{"n_layer": 8, "vocab_size": 18085, "positions": "learned", "init": "normal", "init_std_qkv": 0.0312, "init_std_o": 0.00783, "init_std_down": 0.00783, "warmup_steps": 311, "decay_shape": "sqrt", "final_lr_fraction": 0.0, "seq_len": 512, "train_tokens": 240800000, "steps": 7349, "dataset": "wikipedia_en"}
MLP neurons of a small language model. Each row is named by its layer, matrix (down: output weights) and neuron, and shows model dimensions 160-223. Each number is 50 + 10 x the weight over its row's rms, rounded and kept within 0 to 99.
A block is one neuron, or neurons of one layer that tend to fire together. After each block is what it responds to, as a language model described it from the Wikipedia text at the highest values.

L5.down227:46 42 49 54 48 41 58 53 48 27 29 62 60 52 48 46 73 52 44 25 46 60 52 41 51 40 39 59 54 57 45 53 41 64 55 60 54 54 43 46 46 35 58 51 56 46 46 63 31 56 50 55 52 43 35 33 58 55 55 63 45 43 66 58
L5.down284:48 50 45 58 42 53 65 52 59 60 54 53 60 35 50 47 38 39 49 51 41 48 29 58 22 43 58 55 60 62 66 69 36 63 52 40 51 51 41 51 49 37 39 55 60 56 25 48 46 57 37 56 50 40 62 36 41 42 51 53 52 46 52 43
L5.down567:49 52 53 60 32 49 37 56 46 61 75 46 56 35 44 52 56 53 38 67 63 61 48 71 66 56 47 46 47 71 38 48 62 70 40 46 43 56 37 39 36 42 42 50 50 40 56 53 58 49 36 64 36 54 40 31 52 32 45 45 63 52 34 54
L5.down640:53 55 38 67 41 38 21 50 51 55 56 32 54 41 53 53 56 48 49 48 59 46 60 55 60 57 27 64 41 34 45 39 53 45 38 51 38 42 41 44 46 37 50 26 44 50 53 57 60 36 46 44 46 54 38 55 55 34 49 62 55 66 33 50
L5.down745:45 56 47 49 37 56 70 54 48 53 59 63 66 42 59 45 58 55 53 28 45 52 36 42 55 50 57 36 49 53 48 49 23 45 56 51 43 46 63 57 57 49 31 47 69 48 36 49 49 50 46 44 43 24 53 56 59 53 26 69 42 62 44 48
L5.down963:51 53 62 62 40 41 69 44 51 55 77 35 53 58 39 31 60 40 47 35 45 43 45 38 39 48 51 44 61 69 44 46 42 41 59 59 40 49 48 48 61 49 38 51 75 39 69 46 52 49 49 52 45 31 56 54 71 63 45 69 50 40 57 46
L5.down1012:47 55 66 49 51 36 41 43 50 47 53 37 32 46 51 46 44 48 53 48 54 41 50 37 46 51 57 36 56 64 55 63 55 33 55 45 34 53 71 52 33 50 53 48 54 57 53 62 33 47 50 49 52 44 45 51 49 49 56 53 36 72 59 43
L5.down1013:55 61 55 58 60 37 44 44 39 51 53 45 37 32 60 52 46 58 54 54 40 47 29 42 62 44 44 49 48 59 61 38 68 59 46 67 53 45 40 60 35 66 57 49 56 59 48 65 43 51 52 48 53 55 51 59 32 42 48 47 43 48 47 34
Table header-row pipes. Pipe separators in markdown table header rows, mostly after the last column name (Votes |, % |, Result |), plus weaker mid-word fragments in prose (collab, disreg).

L4.down146:48 37 39 36 39 53 50 47 53 46 48 59 44 49 46 58 66 74 55 54 27 50 44 60 55 54 58 42 44 48 62 38 40 57 48 39 42 55 64 56 36 41 40 41 53 43 52 50 37 39 55 59 56 49 62 38 23 50 43 37 35 43 46 55
L4.down266:61 48 37 59 60 27 52 40 61 55 37 46 54 56 47 51 59 74 45 59 34 54 45 46 70 54 55 47 53 65 47 43 55 71 48 48 45 32 44 36 56 60 45 51 32 62 41 63 50 42 47 55 56 58 52 46 41 56 33 47 47 53 64 70
L4.down571:68 65 61 65 44 62 57 49 52 31 41 46 48 46 42 60 29 40 25 28 47 44 47 68 35 49 61 57 54 49 46 56 27 59 55 51 56 41 49 45 48 60 51 40 69 61 39 46 44 60 44 57 46 40 30 45 56 61 52 50 46 53 49 61
L4.down603:58 47 50 40 45 38 55 38 63 42 57 44 53 40 65 40 24 38 52 50 60 73 59 56 72 46 49 58 54 43 49 48 32 39 38 51 50 48 61 53 62 46 49 52 60 46 49 27 55 64 39 46 54 56 54 50 45 45 54 48 38 65 54 39
L4.down754:52 43 45 45 42 56 61 47 60 45 57 61 50 32 58 48 53 45 36 65 52 63 49 61 61 57 61 52 44 44 50 48 47 35 52 48 47 55 60 46 44 46 47 64 56 61 59 57 67 56 55 40 60 49 63 50 40 55 34 37 38 64 35 46
L4.down768:57 53 39 55 53 45 41 50 49 56 28 45 43 34 46 51 65 58 44 51 55 51 58 33 60 48 56 44 48 59 43 45 61 56 48 34 71 31 52 39 52 46 56 36 44 46 46 56 47 52 69 59 47 41 41 43 53 55 63 62 44 64 50 48
L4.down860:43 50 46 72 39 44 44 37 54 49 61 51 41 49 61 56 48 48 54 61 58 65 54 43 78 53 43 52 53 51 54 45 33 52 63 47 41 39 52 55 52 47 42 59 46 52 51 60 58 55 51 54 48 39 49 50 39 36 44 57 34 55 54 65
L4.down924:52 59 46 39 47 45 57 45 49 49 52 44 65 40 50 66 49 50 37 57 40 53 64 44 63 63 56 54 53 44 34 41 45 67 54 54 22 51 59 43 43 59 26 50 61 50 55 44 52 35 57 60 46 46 61 36 41 41 55 41 48 53 24 37
Table header cells. Column-header labels and pipe separators in the header rows of wiki tables and infobox field names, e.g. Date |, Round, Promotion, Album, Speed.

L3.down732:49 60 73 48 32 55 38 58 54 57 40 48 62 53 50 42 51 51 70 36 53 50 74 66 44 59 53 44 52 59 43 56 38 45 45 70 55 56 56 54 41 51 50 37 71 41 49 44 46 49 53 53 46 53 57 38 56 61 52 41 41 42 54 39
Late table-header pipes. Pipe separators in Wikipedia table header rows, typically before the last columns (GD | Pts, % | ±%, Termination | Notes); also scattered commas, newlines and mid-word pieces.

L5.down45:56 57 58 64 46 47 46 43 43 45 73 37 37 49 48 50 39 47 48 49 62 51 52 47 47 55 38 58 24 53 35 44 48 36 56 43 53 49 39 66 67 55 52 56 79 48 46 60 39 49 55 50 50 39 49 51 51 59 49 64 56 38 44 39
L5.down76:54 43 35 56 43 30 43 46 53 34 63 58 38 37 64 46 61 45 47 33 30 43 58 69 53 48 52 47 55 44 47 52 40 54 51 53 38 57 49 47 43 43 62 61 37 59 74 56 53 50 49 54 57 39 59 35 54 60 39 33 31 52 49 58
L5.down468:47 44 41 57 44 41 41 47 57 47 58 62 59 54 49 54 57 35 43 62 40 42 49 49 75 56 58 53 58 34 41 52 32 53 39 34 49 45 38 30 40 40 42 58 52 54 60 43 48 45 39 50 51 55 44 46 46 47 49 52 38 53 35 65
L5.down580:42 74 67 52 67 66 34 50 52 53 52 64 68 67 37 36 50 54 45 37 52 42 60 38 42 43 56 48 36 46 52 51 47 53 56 41 38 42 53 51 32 55 28 63 42 56 54 54 28 42 55 34 58 61 70 58 57 50 49 50 50 52 48 36
L5.down681:67 46 60 57 32 33 39 23 38 52 48 33 30 48 63 58 48 48 63 50 55 40 41 39 54 46 42 50 50 53 48 26 35 62 48 36 44 53 50 50 67 55 43 55 53 42 46 37 49 55 55 38 56 49 58 44 48 33 49 46 46 60 50 58
L5.down771:55 53 52 47 39 43 56 53 59 47 41 53 55 65 45 56 64 53 49 32 46 42 76 48 54 70 57 43 63 44 33 55 38 40 43 37 45 30 50 45 48 42 31 64 45 41 54 56 32 51 41 42 52 51 61 35 48 75 41 33 47 33 41 35
L5.down830:55 43 56 52 47 40 45 53 50 53 44 40 44 54 43 50 56 62 47 45 47 48 43 43 48 48 54 56 57 40 31 60 32 36 58 46 45 43 43 46 43 41 59 53 46 55 44 46 40 46 37 45 60 49 34 46 53 56 40 51 47 43 53 45
L5.down966:62 47 54 58 36 53 51 43 51 56 49 55 50 62 51 60 55 55 52 46 60 49 45 35 33 41 53 47 58 56 52 56 33 47 50 54 48 42 53 59 40 62 53 74 63 55 35 47 49 52 30 48 54 48 43 41 63 47 42 42 36 44 55 41
Compound noun first parts. Nouns or adjectives opening a multi-word noun phrase, often after a preposition, with the head still to come: church services, franchise-holders, complex numbers.

L3.down992:44 55 55 38 62 57 47 59 46 51 66 50 61 61 46 40 41 63 59 36 49 29 64 47 55 59 52 43 35 50 51 57 66 63 55 78 45 47 44 53 41 53 45 35 53 68 48 52 44 57 49 52 57 46 56 46 42 42 36 51 55 61 60 41
Head nouns of noun phrases. Common nouns ending a noun phrase, usually after "the" or an adjective, in encyclopedic text, such as season, neighborhood, tournament, road.